config.yaml
n_layer: 15
norm_eps: 1e-05
rope_fraction: 1.0
tie_embeddings: true
parallel_block: false
decay_shape: "linear"
dataset: "wikipedia_en"
MLP neurons of a small language model. Each row is named by its layer, matrix (gate and up: input weights) and neuron, and shows model dimensions 16-111. Each number is 128 + 32 x the weight over its row's rms, rounded and kept within 0 to 255. Numbers have three digits each. A neuron's up and down rows have the sign that makes its largest values positive.
A block is one neuron, or neurons of one layer that tend to fire together. After each block is what it responds to, as a language model described it from the Wikipedia text at the highest values.

L4.gate2009:129132142169127130084170151070086082120141131131129131107123162120218097136130068128201149097173150137115114128176128145110148127065135111157125113136123124125115136109089169034111113154123127134149129059165192136161144145152126155128082096184101123113159121163225088111069139190098143083
L4.up2009:144065124181123170184161151069073122139114124109097159157180083102138188119136095147150122138132131176090128156076137117089119127131105132137122097156121106112082164072087127147136081175151104117098123089085134113144131151177058147129160129120101118094148123147123144142168150173115113101
Responds to: Time expressions in narratives

L7.gate498:157112106095090100151133123151134153103194117072123198149161123153110139078128181156135153161130133116154103105156094117148125100072110089110091186124114110178134169135112152137138164094099158156161133110155179137101156204032122108185104172154151134101135084133163120158126095120145058108
L7.up498:191160105154116078111125140090157162101167117133129127190161114182157112104116123141159077124074099110100141170131152120144098110122137175159124193143116165129138140157145166114099142175105124097145155085134070139107129150112099137123166147097087160108099072133114218129092122156121146076
L7.gate707:101149158088108099141043132191111133148095100127102104027138117097078093119084126155095118168102108112111109128080190112035133148127103084109112136045144149095162092096113099175115121073079129108129147167093122138208194143124094062156153120103109144113179194155145068114102142130111133141
L7.up707:111138144144112099153152139106089193142151105144089122115104118099121124125084118115113131141146144154106148141126050110127162174111103098083088109168118147173194139073087075103167128128128147129094133107156135150173130118111109126095112095127152109164076166211122090128119109130116079187
L7.gate714:070140134152141087132136164151145116098120142070153093151197150111138163140118097110154128162150084114140156076082096079137137133083069189121136145119185092112140091149180103113096122063116174146149129147148156127126143103182158136062125104080138110094082090087118122176147180157141095110
L7.up714:086106095069127135197151183108150147089157114129162139096141112144088123132070087147094163110093137069071130179157123128132184180167134134072168052182103137131137125190119121140149146102165192147136090033133122114138112145061158123170127115113152103163096132068164140104181046213142184163
L7.gate1014:126160158159114133115111113109025149141097139133194142119073109143113192127144118152159114066104130148145092118153131117145136071105112185121080100141128118086079089092118160118205090102166129142066055145125101089128128162116127122152112095167076111094155116103153126113084120172114148160
L7.up1014:117143071122173068087069131207102105156117222139163150148146128087146124094136148100158150112168103074091129154072087103167139132152136191120155100136151178101115124127129060117181099157108104187115146098156165140176136134068103074093126147105115176119106121122104121094150079153130115116
L7.gate1107:091076151119096131120105147202136120108126143132082077093114180105157116160121181144127083172089092107068160119129120148116085099139151137133120119116139107128105125157131158150136115158097119108168103093103099147149142116141108080201126096104100123103088102154132119148135121085135146068
L7.up1107:144138133135091123090141189139157105063119144090137159161089149108136105146159102134126134083156153107117112132142144134089127096067136109144111066106098128137128081108076099209148175119142126167128122104142114163095158115133098121104146083140149182039122077126080076127164083154125157142
L7.gate1329:177131144129170096128178133129108181114169178067163121155135095178097170099099112120084135127111143145153125152078128043182116155098127096125145079162108120161166162174116121122096108120125143135117133094123148109193130143199163129161128124148105158171140072157118071167228142176154120128
L7.up1329:119128219061133107219087153124114135143108140158093136124113133116156113157097133154118174103073099095097149178096118140105153148170140110202195136143117100115114142175124053077182156134164146153168146099154159122082139054102126117095078141149160161168129120130147103089137082108091157088
L7.gate1670:089104131141096094136108181107090136200113138097167140125103150155127087159151095096118159118111170102144116145153132099181127117088137162141130132155115136136130171125115133113150127090106155133090146112141126133122131113095154045167120091113192147123128090113108159079212115137142158141
L7.up1670:138130103108131110087127143246095101148137071145102158099095101110150094102075060131152108127140148093123114129110134136099109169111127110208101157138131115156126120143116142171112141128083142120132084172123136103100116114088141121131139165114173160149150192128096061134157182110113133141
L7.gate2277:122098106152112159136107123159144115111170105102154173118099122092119105161187088169106198134140161173095122086126114091144079122133192113172134082167180113098154119116143062159108136136042127171160146138109100096173124083135096194123050149206124102118090115143104134152106143098110102112
L7.up2277:089133080081107110119164101142052174131081116097137109065133113101232193114164098139111063080168066112136177091122110193102094173098097054160122083096107137066123137149170135085162141129119087122106096106162144119101134090123111152153112094152149147174135094179154183112102155154113093087
Responds to: Zero digits, mid-word pieces

L10.gate549:150170119128095160147150111147173116088112180104181126167104081126073131115115125080139148163140106131110137139088127173205125162141104179081176117134094108106083129101149126115112103175186107169068133137061125135170159119174139169139124113116131111090164110123115114104086141108118150134
L10.up549:122107138179228128131108158169144089182078220151186158112129140165124119099096094107089129095173152136146114082140170093131077108110087106123085041154104119096155119130116108104096130085094155165112118134115209093146150113172151119099152136089137092114136138127094120200112104097145117121
L10.gate602:147106165140140141120157220117056186169166144072146141113111156056125150115136096114140181095081129167192088125204191092126109115140101155146095119120126107116128138138123113114145109144121111161067144123174146188166063128189170157151111096135128126080140155137080197132087089087070117082
L10.up602:126116092109101180079108104146099102189163109158116118113128162133076089138093146157158110145136139099125111128127183178134102170136147157154142116113168126126091138128144113135108161139092066121165123162164114140147121147131105143099045149141097121176093127154082156116115086216142131136
L10.gate689:109157119137138148136145145145112096097126155118158079158097074063119163105100147118147086104132109136138132093140118148124154145159099124120092148139156132137123179134161166150072148165161159160101171101098137159166135165155119119113115050166134084171182177055133096100117114111116123106
L10.up689:133174144135111132117121147096118065109091120102101163056160145083111117152110111089097131135149064115073063105129134100113117112134137098157144127134153135133124062132179115075183086118111087086060129098137112087157111089092123197116060129167091078122120171171173124098187152142149188147
L10.gate1173:080141129146141148127163101092068119137152156128158097120091138092162142125093068095129118041202145155124136091160136135079083119139126143174151086161116105083097150182131166090146164119045113160136083136084091141133115061146089052118133090127085147143144129127143151142082123106145173090
L10.up1173:144098131109135146094080129149134106145164068101104174097159154148151148115137117153154174086140124119109135113170136114204090126161182158117177109136160140102098162127130128112141180136134124131157112128128134145206131096122051150148128098082146131135113092079129140134137165132169101129
L10.gate1457:031125122102072175131127124096066085148111149052143138117112099142144097130083163144091133089091071073157135149121146093111165089137112138133168120140167164066162138134133148153164150101126081121139114128093163171116162130154155137168082101137120136120155128129126112139094137145189196124
L10.up1457:145144147087116110087147091099145122099158084165156106117152153116109153072115105136150085087150146085093133115184099158116101117160158197158150071077179053179133132088151126144084068105124155159074121116144141127131128108143109076135189169151153086103093102134079086138116177101155145094
L10.gate1469:123146097125111113129112103049143129220126175127149179171100170135145147118116165136163141092169192126173165118127106210124148139097102136152066089175098153206156103136118081160141138179132092125109102100139135124201076143081124128159089133128108164163120102159126101104141117129119080099
L10.up1469:117152163109136151156138139155119138167150135150093155150092103116167151108075109158076090106109134136140143149112156104219079040176124147108078128161140175136142135136107155081098166113159095141095117138129057154041163119118161131123133101160119153072165152090126194120180174088133130204
L10.gate2083:051145154119077044098164126070128086105161126165155124143135170107057125134179115124136153139122175146160093100166148143189066177194118129156141142136179149103164135099119125131140171200136125202135104116167088120131140139183059154144114075101108148092095158074115127148141132157063149175
L10.up2083:144176146188128195175124147111177106140143184132086112123072078127120157109151145132130121151147076080141146139082115121153130158086102127115185110148136117116154100116101140142113121103158142103114123115136162130094120142139061058154083096110148142104139079113131125177196117207136134193
L10.gate2198:132104099159156111132190127114138179102103147110178129117149122087110115118084106132120103149213101148085095101104097106145101162107143116162103110124104142134094119048151142203138085152161079104041167132044112191129097114146086112073133066139103147132089153118082138132130087073144155122
L10.up2198:101192167135146151182061165072187080147178191164144112128156145127139059131171134184161164123125137208110127140102161078130096130134121142136064144141136105167128135067063093137130139169107118115134139060095089123135121151077155098094198097165119128110096147125066156094149088138153193156
Responds to: Year final digits

L10.gate282:114161139094066158102114116099107153140152089105084165149155140105123080139186147142069113139099114157157181107153104160086150134116164123101152132171103066101119108146143081133146092148142159084077197123096199109100123118157139080155134137102106121123084167126116143113103163152132164128
L10.up282:157100162135151132092134105052084175140135118200084129123091101131116062145129078085129093104127149215157151090148129138117183176147108114108142200150163160143140134201148139141141140166137109066126148084123118123156099125172132107168104145171143145141138113082067090131074148159104190149
L10.gate374:042067141122126150154110180125086130170095125162152152146089145069075158160142133113129151173146094151179120115126131130126110155130130156134085142106134148138192131078146133146061164128181154133108132114146135166131084149122114185151137138193134101196113133104112118119139111122131113089
L10.up374:105089119142178074093105071119117150157152134126130097119159125107194100147167110147099142145175100172104150089175149133182145129158141144101181093150108118132103134158163162129208061075117167083206132114202112160148144121153175111169119049087162112159046113076152159148130108107099147140
L10.gate860:152177086142143165116149128125176145102134181109138105141050140157125036159130141207091140137187077153135134169098132148181125139187147151122158130062159143147132161087118105137192095117095144095107097101125135156160156091173118094101101110117035157100116141150148101142139102145152111063
L10.up860:159091191150129179128131193158154094023115087146106119125070165145146081116104144108110144151127142169144154116087139066151112137100134124136138143141086151129131127076171140132131084096153134118155170146086128042150133111109141098168127124180121151123109146102125056097167140098191123138
L10.gate1364:151113100174136139131075108163154116138146165209139141175142086138077138148136085133120107132132156122129180116111222129134093121091185148103148145092111138162182092132142146170120090200174117071108132149115150188129071160132113105139086143134156105172125146144155117148154124194122163143
L10.up1364:147091161165088156097111158132115126169121118113117149093125168200160162106140138112168164128110195216143123136073118168122195145137134146199141147120143170104165122175190169160149148160116030121152148136144125106097125140140099136151104132177069158092166136101163160113169160156131169180
L10.gate1439:134121144155138124137098149112110046113155115118156163152102066148164082109120079166114123132077058145121082137078147102173131119086112114144096151163158101112118093099069191104157187142049122132178134090107124195142118167148169134127166131137186179125178133078118116115148126115138091177
L10.up1439:129164144093158125096083053146133158140089074186108069102095193126099128116110108134204118139130128154138106150161166128134090070168162117130166141150086064142150152121137070145188126094102102127082143116170128188124150114182111088173134182162094109131118104087088184108104158111135176117
L10.gate2074:111150152146068118120206140081148154201119133123172164147137099112156130036104113109135127078174079149140125099157116047113115122145174061103161168070148175065123095188090173164131098117121157088141162148165105157124130107143128111127107099105127116082185188112200145154168093111118136144
L10.up2074:143137145099115154152128171123133123138096127112143119090106168117131088100194083122157133089129097098118105072100141051151100117142135157095178102166080135142124141151110145142119040132066140110097136161166125113120143038154204103110140165106151141129167211129111089096141135143117156176
L10.gate2206:122151139092164171125104152166169186117115153095069092117071133124199122076101101088163110117106146100127122151111123113097173135149100112132076111125107156134106175160091151182169119099105122147105102131129119134131116070186159187133133168086140206120188144139086098069115152055143192139
L10.up2206:134167102159172181095156096107090185152111130149105092159140094160139117118122110134122133151164122135191118122063163167113139117114132149123127102111167170056183058135111136105186162101159184098133123143116201191182104112119146142090116133156135178118077100195146120144136167108118128112
L10.gate2346:087122134160112087143132169136134148178107080152149083061110164061077104088157093122140149130109096103182132109071126165127172077122121156108131094092152157149157155084113102133122155119168144142173129106098151132145097106140111078187104090118036131049194134145138083111094122118159172151
L10.up2346:178154105144210124167114106146121071125152107209116166148129125131110179139173138178191107100153091141071127137089131107110104122089138091100109171125086077114174078143098144151169110146161122111097107113153171170150082101154123146177189139130124168173119095162074113151094103097118161116
Responds to: Word-initial C/K letter

L10.gate294:101093136160105113152121138094170139126107113104103121123136124115143083173124193164186120163136174130142162135136092135132154147143161150141162152053178161193106125104172074129112099149099088003058171170156164123149129111162141123098125129134151106078118106075150079074160111085145104138
L10.up294:113103116140101116116153105157191180107146091181134115145206125105142139099107132131101136144146161105166147058114130151133142131143123115143186140119148163198158146126109049107142084106095167067145136171160146117115175138115123113134130136131138072166132142112126156068093083090129093098
L10.gate456:124173123184116152082096158148144076111117125089123148043098168181062122119063167110177093186149142123098170123192174102129103089184141171121126142155115077153085170115102159090111165148108109104078094102084133125080124131122089086088106161142078135185155191053155134104100116106161141127
L10.up456:200098110145090144135109080116104109106128121108142126091101178167113130185094103132139168144142117118162098131132137147119162097098110155115141183085077105183132130153095136108118126148135132170098140113087115175156080096125165156121110117149075110175113184142133158154066089113180144168
L10.gate460:128143135144164091102148101129126108137135129120148111077120144073101106134109130140150091134129180099128172193136169137191120125146119070099157113098118157101118183173103121106173191175118194161097086100173112142135112115118141136127099165126138132129113129214113129131145101080145132133
L10.up460:130107094127141161145157128148142124154084079192077194139160149167091173114132119130145081159167155135128127107100115154111107230067128115142050129139075159124139113115090160109172140127061068104210174101109149097167125165130146130123127083087099118152101108099163160159122213126105141140
L10.gate920:134104095094150163144120156089152060127074071151064142147146168127165149115146124081080137157127128092117136093123111147145168107130111126164106148136108094153094129134125183170126129120132125106150190075149145166092077083107085105147108125173138124135131119069124142126100079046191090114
L10.up920:140120166163102139219162100182123147097114181180176120104137166126151150107112134127168088156106099159132110142167132103125138127101134152119089189202141136158139117078094110085162137099154168140108114161203189117128137133100113119105124159111123127124141062130131103158109104128117134106
L10.gate1039:092158128116139080107157165147105094089128079100172134135122128118170158153130098138187170154166129162091133100109155080098209161118117106189166134106107150166097116141149140168136149152098144100119097106162081121135119170098161120119139101167082165132094119127061053138087183074115092135
L10.up1039:140152093113108105079075136149207187151130118106171157115074106122151149137179140110133107121160087114109121090122135117115132087185139124160141133142134148089146127071134120142125069233144140076100143175108167095153143157130120116137113145136117102102086147118128102125139065140093073145
L10.gate1871:171082126137140120144121109137129204129117111117139078124151157153150113152129163145145114156127159080102120103109118112102113198066126149116034135092130115110153153152157147094087103093111112172151131138146070123140123164119154109227097168083111158163101121096138093129104093144138127092
L10.up1871:124129093129165140084135153166129105163094143166141114112174073142108165164130134145157123113126146107113156107139199163118165156148092064122123188095076093102167122119145169139118146105083155119148171194154174137137148137106131118142178176147130114130105110167132146087120151169169144073
L10.gate2013:113110081151120078119130128145154107129131131157172157148086125175072108099139163168132176154134133087133094129117095155144108114153136085125094147183132133163095104051129157127110130170067132119114182090151135137165143107118114155087120161071104184086145143154119092106131093173137132098
L10.up2013:183060164121176151103107177084194083089135062101186143070191112141104122159118160166077153149131238165116160125162092119112164107139130099105114122130078096085172126119147105108029185152135170133134137103114159111162123131094190096057134135092065093124135136115168160075116090104158137128
L10.gate2051:140180153172062137072100104146090134133152099071099113091172182153124116149110126140104125083128129157156135116116139149114107165116161130149122134186114141092171124129154126129031110161121136074127097146116128128140065140160111068116197158117058130168104122111099150117175078131162184151
L10.up2051:102136117142077159145131159097105129128127121111164155113135144113148148114063117157160076160165188080044149199129161154102032132139092156139094153080174124078133151162110147164106128104107091161106176077122094155178185112099129059111147131147219155097109141147174109146102155117154140149
Responds to: Digits in numeric tables

L4.gate554:122130113122131147116160097105106193108132117137129139168157106154149155150084076123118126103089117106124129059056159078142154118146099134128132141123169097096165047167155170112143143156108180180113171100156133139142156096155177088114125157122067158153136170126134104131189132111151142093
L4.up554:133216115129197096101158164110130077107099130115083095088124125111150093152138076116112135161080157095019073122114153090067110153080126093118099161087103096086137106110112082162127170077119207109115135108127120112160128075097193137132145126104149072182107124141156132097124173076120133130
Responds to: Opening fragments of split words

L4.gate983:171065146122093100126115155134119093179142082154167139078040175054130106188145162137149171125115118209161170121172122156185145117112150106111160156160121137164105194097084150028157150094154111144100146122142137089114075140160123130157064096177113157127130080121175156160110145119123123205
L4.up983:131155080091152181061137092149134126123089103103102075127118206092112114110157134129098067123117166148160109127124115125198100143103098118124079083175154103137100180172109150099107155133139121117140131104183085073100174162123100140128151110084082113126161085158169122162145111131137134163
Responds to: Digit zero in numbers